Weights of a small transformer language model: 18 layers.
MLP neurons of a small language model. Each row is named by its layer, matrix (down: output weights) and neuron, and shows model dimensions 64-191. Each number is 50 + 12 x the weight over its row's rms, rounded and kept within 0 to 99.
After each neuron's rows, "fires before" lists the tokens most often just after its 100 highest values on Wikipedia text that the model never trained on. A number after a token or word is its count.

L2.down383:35 62 72 42 43 46 45 63 56 58 52 39 46 51 30 47 61 60 68 74 54 65 48 61 63 49 62 57 57 71 50 54 32 51 66 47 49 56 46 19 52 51 36 48 33 42 39 65 56 40 39 57 63 53 48 58 59 61 42 47 50 49 64 38 42 66 47 42 42 67 45 58 28 52 64 66 12 61 58 29 43 30 32 42 48 46 46 52 64 38 27 42 55 61 30 46 62 64 50 48 58 19 53 41 53 34 65 80 44 50 63 32 48 66 49 52 18 57 65 63 39 38 65 58 52 65 54 37
fires before: "\n" 37, "\n\n" 15, "ution" 7, " |" 5, "==" 4, "u" 4

L7.down442:51 58 41 36 26 41 54 57 34 61 58 41 61 49 49 35 67 48 54 24 33 47 51 50 42 50 55 40 54 64 48 35 53 53 62 63 57 48 66 58 64 55 51 18 51 57 51 61 63 51 20 62 54 56 57 37 46 53 56 62 38 43 42 42 49 31 66 61 46 47 43 59 33 72 63 40 29 62 48 55 57 33 47 48 44 62 56 52 54 77 37 71 45 34 65 32 43 57 54 59 50 44 44 57 49 52 77 52 53 61 44 53 45 61 61 51 41 24 54 48 41 38 28 38 28 46 68 52
fires before: "-" 36, "|" 29, "\n\n" 9

L7.down487:60 48 44 36 53 54 62 49 42 77 44 37 45 14 48 51 47 58 78 55 62 77 52 41 42 61 56 47 36 52 44 42 43 31 46 65 28 34 36 32 39 53 47 25 65 66 54 57 52 54 50 47 40 59 43 57 53 64 51 41 38 50 49 49 62 32 57 51 60 60 69 32 46 43 51 50 41 49 57 57 60 85 63 65 44 61 37 42 75 48 36 62 41 53 46 43 44 45 31 58 79 49 62 71 67 45 71 31 57 41 67 66 59 25 55 43 38 27 32 62 56 51 37 62 57 64 57 54
fires before: "\n" 31, "er" 19, "-" 8, "\n\n" 8, "+" 7, "ial" 6

L14.down457:35 51 50 55 71 55 31 42 52 48 58 40 49 57 56 56 51 55 62 62 36 68 43 43 42 61 58 44 35 41 55 35 55 47 57 50 55 53 23 33 53 51 58 55 26 70 38 53 48 83 55 45 39 62 40 56 33 46 34 53 52 64 46 44 53 59 55 42 29 52 44 52 67 34 40 42 44 49 57 55 76 58 60 40 43 74 63 50 75 53 42 55 72 64 40 43 83 51 41 53 37 47 55 42 70 23 55 57 66 61 42 26 56 63 66 43 55 38 63 59 46 72 57 57 58 56 45 54
fires before: "2" 14, "7" 11, "6" 11, "9" 10, "3" 9, "0" 8

L15.down795:56 61 35 46 68 64 39 23 30 61 67 61 56 43 52 49 52 63 21 62 32 41 52 36 48 67 46 41 43 65 61 45 66 44 57 45 51 39 63 65 64 46 59 39 45 29 51 40 49 64 43 64 36 48 65 49 66 36 40 42 71 60 66 50 44 52 49 41 66 42 55 54 45 58 47 71 56 73 40 42 53 37 28 49 50 50 50 30 55 63 45 71 45 59 53 45 41 59 55 56 36 48 40 72 48 38 13 61 55 32 32 39 48 46 53 67 72 56 44 43 47 46 72 39 51 57 38 43
fires before: "\n" 24, " (" 16, ":" 11, "," 6, " of" 4

L2.down478:53 44 61 62 54 39 32 38 68 75 64 35 42 60 39 56 51 52 45 41 51 41 57 43 47 51 42 37 67 60 54 50 64 43 32 57 61 53 66 55 57 37 72 68 61 44 70 57 43 64 41 66 56 48 67 50 56 31 45 47 48 38 61 39 46 68 57 42 45 31 58 40 51 54 61 36 55 50 34 27 53 34 43 36 65 33 49 57 02 39 56 56 47 42 61 55 48 26 38 49 59 58 61 64 62 53 59 37 53 39 54 62 57 41 50 72 67 43 59 33 53 41 55 57 33 56 62 35
fires before: ":" 44, "\n" 6, "ed" 5, "==" 5, " of" 4, " |" 4

L7.down1012:56 40 63 50 47 47 45 41 49 51 74 26 53 53 42 64 47 40 59 57 52 42 69 48 60 36 25 52 33 65 72 45 53 61 71 50 46 71 64 46 70 36 62 53 76 42 56 57 49 55 25 39 60 52 54 52 48 54 70 32 66 63 38 52 47 68 45 39 22 62 58 55 56 43 65 75 50 55 56 34 39 57 45 63 51 42 45 59 42 71 52 49 55 51 77 34 51 59 61 65 47 48 39 57 76 44 73 78 55 36 50 43 64 61 49 53 66 49 40 48 52 56 41 35 44 42 56 59
fires before: " |" 34, " " 8, "%" 5, "|" 5, "°" 4, "100" 4

L7.down410:55 50 61 56 52 54 43 32 43 68 44 45 57 52 52 46 27 48 51 71 67 53 59 57 49 50 75 26 65 29 32 49 38 67 54 54 51 40 57 17 39 66 47 33 08 47 53 55 52 61 56 44 59 36 56 55 45 37 53 57 42 61 58 69 17 37 36 68 21 62 40 43 43 58 42 46 37 44 60 49 35 47 49 45 25 33 34 53 50 53 63 61 49 53 40 44 59 24 38 39 60 37 58 65 57 72 59 58 62 54 24 39 61 27 55 60 49 52 26 33 47 35 43 60 55 53 53 50
fires before: "\n" 54, "\n\n" 9, " and" 5, " " 5, " |" 5

L7.down1246:52 54 71 60 25 41 56 69 59 55 82 40 54 70 57 46 33 58 43 61 41 56 65 44 40 40 31 49 61 52 49 39 54 62 29 50 74 47 27 20 63 40 33 35 54 49 69 58 42 75 33 56 41 39 67 60 63 54 53 46 54 74 38 42 47 61 50 54 58 48 49 59 30 47 57 39 53 51 46 58 42 72 68 54 43 32 68 51 47 47 52 55 53 56 43 64 60 39 53 58 52 30 39 53 58 49 29 58 43 41 65 62 45 25 52 53 45 73 42 29 48 69 56 54 43 41 62 52
fires before: " of" 22, " ==" 9, " in" 8, "," 7, "==" 7, " and" 5

L14.down598:60 46 50 34 28 59 54 54 73 52 31 45 28 68 38 51 33 79 68 61 41 54 55 49 67 41 54 56 46 51 77 58 30 45 48 58 24 52 50 54 62 41 43 50 60 51 48 43 78 39 62 65 70 26 63 50 34 45 47 36 69 47 59 53 57 60 45 47 52 62 45 22 35 56 37 70 44 59 49 44 46 33 43 40 60 61 62 58 57 48 48 66 47 14 54 17 48 35 58 50 39 47 56 55 54 54 41 48 36 57 53 45 43 60 32 53 48 45 71 59 57 36 43 71 54 58 67 75
fires before: "ers" 19, "er" 17, "ing" 14, "ment" 6, "ement" 5

L7.down568:37 23 59 39 37 48 39 42 46 51 44 29 50 52 45 69 60 42 21 41 47 52 57 74 66 70 61 68 32 61 43 43 56 60 48 50 58 45 67 62 39 37 44 28 61 57 62 44 54 44 52 26 48 71 68 44 41 40 33 47 31 60 48 54 59 31 46 33 62 69 44 43 67 46 62 65 45 45 36 52 61 63 54 59 52 33 45 43 31 34 47 52 54 59 52 39 48 56 57 52 43 49 49 49 48 43 75 45 52 56 54 59 61 59 52 48 59 46 56 73 49 40 32 48 70 52 47 59
fires before: " " 29, " |" 17, "ing" 8, "es" 5, "er" 4

L15.down858:39 30 31 60 40 55 71 44 46 47 59 62 48 64 49 56 35 52 80 39 24 45 29 53 47 29 29 44 50 62 52 44 68 35 57 41 60 42 41 49 43 56 58 48 58 51 42 67 69 69 42 50 50 53 58 74 66 68 73 44 38 53 63 46 48 52 74 47 70 57 61 29 85 57 53 56 42 46 39 49 32 49 54 16 61 49 35 22 58 38 30 45 53 40 45 47 55 49 48 41 61 61 77 66 63 31 46 49 41 69 55 46 43 26 45 41 42 37 53 69 40 56 68 53 58 69 55 33
fires before: "2" 78, "1" 20

L7.down971:44 64 55 32 42 29 67 57 42 51 54 37 60 45 62 61 54 53 53 45 47 60 54 43 56 60 28 39 65 55 33 55 57 48 43 70 52 42 59 33 38 54 45 33 72 61 52 65 38 47 42 50 45 56 55 41 38 51 48 44 41 55 22 50 55 34 55 42 67 57 45 55 40 45 52 70 24 45 48 48 46 52 61 37 60 82 54 53 58 42 38 40 41 42 61 63 46 32 47 84 43 52 49 50 59 44 57 38 58 60 49 55 45 35 59 55 51 30 60 50 31 35 51 88 40 30 45 57
fires before: "\n\n" 19, "-" 18, " He" 10, " It" 7, " The" 6

L14.down99:42 30 69 49 72 45 34 50 61 43 65 79 36 49 38 68 42 46 44 61 36 78 45 52 55 52 41 53 43 62 13 43 55 58 61 64 45 52 62 52 50 44 45 55 41 48 31 36 57 40 40 35 35 47 51 55 49 55 66 53 40 38 68 63 46 60 54 56 51 72 64 58 37 52 44 63 61 62 60 54 57 40 59 61 38 50 63 44 49 53 43 50 45 60 47 53 67 41 31 41 54 21 53 42 35 44 38 54 79 42 49 44 59 47 55 40 72 46 46 71 35 47 48 65 49 28 35 41
fires before: " to" 45, "ed" 12, " of" 6

L2.down885:48 43 60 40 43 47 76 37 49 40 65 44 38 58 65 58 40 64 65 58 68 79 53 45 46 40 61 21 37 55 55 51 50 34 41 57 49 60 44 69 41 72 57 41 56 66 33 68 42 60 25 58 42 39 44 57 59 22 59 70 42 54 64 68 53 29 39 47 60 40 65 59 36 45 30 51 42 60 60 44 64 36 36 41 52 50 48 78 37 50 40 39 53 53 59 67 65 47 38 64 57 56 60 26 50 48 50 44 58 46 61 58 50 64 44 58 54 34 68 54 35 50 36 52 45 57 35 39
fires before: "\n" 24, "\n\n" 11, "per" 7, "are" 5, "p" 4

L15.down1346:48 49 58 40 64 40 44 33 29 45 37 32 38 43 64 81 46 60 53 43 48 29 36 48 47 43 53 66 50 51 44 55 63 33 51 64 65 40 56 48 44 51 73 47 59 75 49 54 97 36 67 43 52 54 43 61 44 31 46 53 43 54 42 50 41 32 45 58 49 49 49 68 62 65 26 53 60 50 48 41 34 60 46 58 48 57 24 72 58 64 44 99 58 60 46 55 60 39 28 55 49 73 52 48 43 62 46 50 58 44 57 47 51 63 41 36 51 50 53 30 44 55 65 63 59 42 54 35
fires before: " |" 17, "," 15, ")" 11, ";" 8, ")," 8

L2.down1533:49 59 61 46 30 52 57 32 59 53 54 43 41 44 59 73 38 39 56 53 54 64 40 63 62 62 51 29 40 45 43 60 58 57 38 50 50 51 49 46 71 48 70 48 62 55 53 62 60 55 72 40 56 38 28 48 53 56 37 39 43 70 44 36 69 37 62 37 33 65 69 53 43 55 60 64 30 52 62 63 48 14 35 47 43 63 38 28 61 62 79 32 37 39 59 37 39 41 38 48 55 47 61 44 60 33 50 56 51 68 59 37 83 60 77 48 44 38 43 52 63 43 33 57 54 54 60 49
fires before: " |" 38, "\n" 26, "-" 9, "\n\n" 6

L14.down769:44 61 35 51 36 66 54 43 49 47 54 48 33 51 38 48 54 52 50 63 35 50 61 50 35 41 71 57 51 26 59 56 32 36 55 56 43 51 33 59 54 36 56 51 48 43 44 72 61 39 59 38 47 33 70 52 59 65 37 56 40 52 35 36 42 60 48 53 64 47 33 38 54 62 35 61 18 57 69 34 50 70 41 45 56 59 46 52 53 40 57 99 50 54 68 54 88 47 39 65 60 43 60 66 52 38 28 56 56 44 48 40 39 56 50 55 34 59 45 75 60 52 49 11 82 42 63 56
fires before: "ed" 35, "ing" 12, "ey" 6, "er" 6

L15.down1296:74 45 36 34 35 54 46 35 43 45 52 45 51 58 43 44 47 47 67 56 59 50 56 59 45 58 53 67 37 46 67 47 71 53 18 54 53 54 50 63 58 50 38 58 58 45 51 44 33 61 48 48 34 54 41 28 67 48 70 57 33 65 42 47 39 48 61 51 59 49 43 52 58 71 62 57 45 42 38 44 54 50 56 50 50 38 53 48 43 71 35 73 58 41 58 51 66 23 59 55 32 44 47 50 49 55 30 45 48 46 40 57 29 59 28 56 40 65 60 56 33 36 55 47 57 67 53 63
fires before: "," 37, "." 19, " and" 6, " in" 5

L15.down484:43 60 62 39 30 44 42 37 50 45 34 51 56 53 41 59 48 40 27 54 65 51 72 24 43 56 47 66 51 40 50 60 27 73 44 37 50 48 48 55 34 51 58 55 36 40 45 37 96 41 48 40 45 53 58 46 47 38 48 42 56 55 35 57 49 63 52 65 55 50 58 40 54 49 44 29 46 48 53 58 64 71 56 55 44 57 57 55 59 55 52 77 42 35 55 62 61 52 42 48 41 52 60 80 55 52 36 37 28 48 52 53 57 48 40 51 47 58 53 64 60 58 51 38 42 46 63 53
fires before: "ation" 27, "ate" 14, "ations" 5, "ative" 4, "ated" 4, "ating" 4

L15.down212:45 57 53 51 36 44 33 45 43 47 60 33 63 49 46 50 51 30 54 53 62 21 50 62 47 37 53 42 61 52 37 54 41 51 50 78 47 31 56 50 66 68 49 37 51 57 68 44 66 47 45 43 52 52 59 54 50 49 58 44 62 72 50 73 28 60 49 42 57 44 44 87 33 55 46 44 29 58 43 29 66 55 65 37 42 49 66 49 50 56 61 70 53 68 66 60 70 46 47 56 40 59 61 51 30 52 39 60 15 37 49 47 52 42 66 70 45 40 81 37 44 39 60 51 45 47 41 52
fires before: "\n" 42, "\n\n" 9, ";" 5

L7.down715:59 52 45 52 61 36 72 57 39 38 73 46 51 47 43 47 58 58 48 49 58 79 40 44 46 60 48 46 27 37 46 64 41 16 51 58 33 61 29 62 63 53 65 45 49 59 44 65 47 64 49 37 49 38 68 80 80 62 42 68 53 79 63 53 57 49 46 21 64 60 55 59 37 48 57 63 46 77 52 45 49 33 41 39 55 66 39 51 54 54 55 61 63 43 35 16 54 55 47 67 64 49 27 51 47 37 44 42 50 69 44 43 40 44 44 65 43 56 33 48 54 33 53 52 40 33 55 62
fires before: " " 66, "\n" 6, " —" 6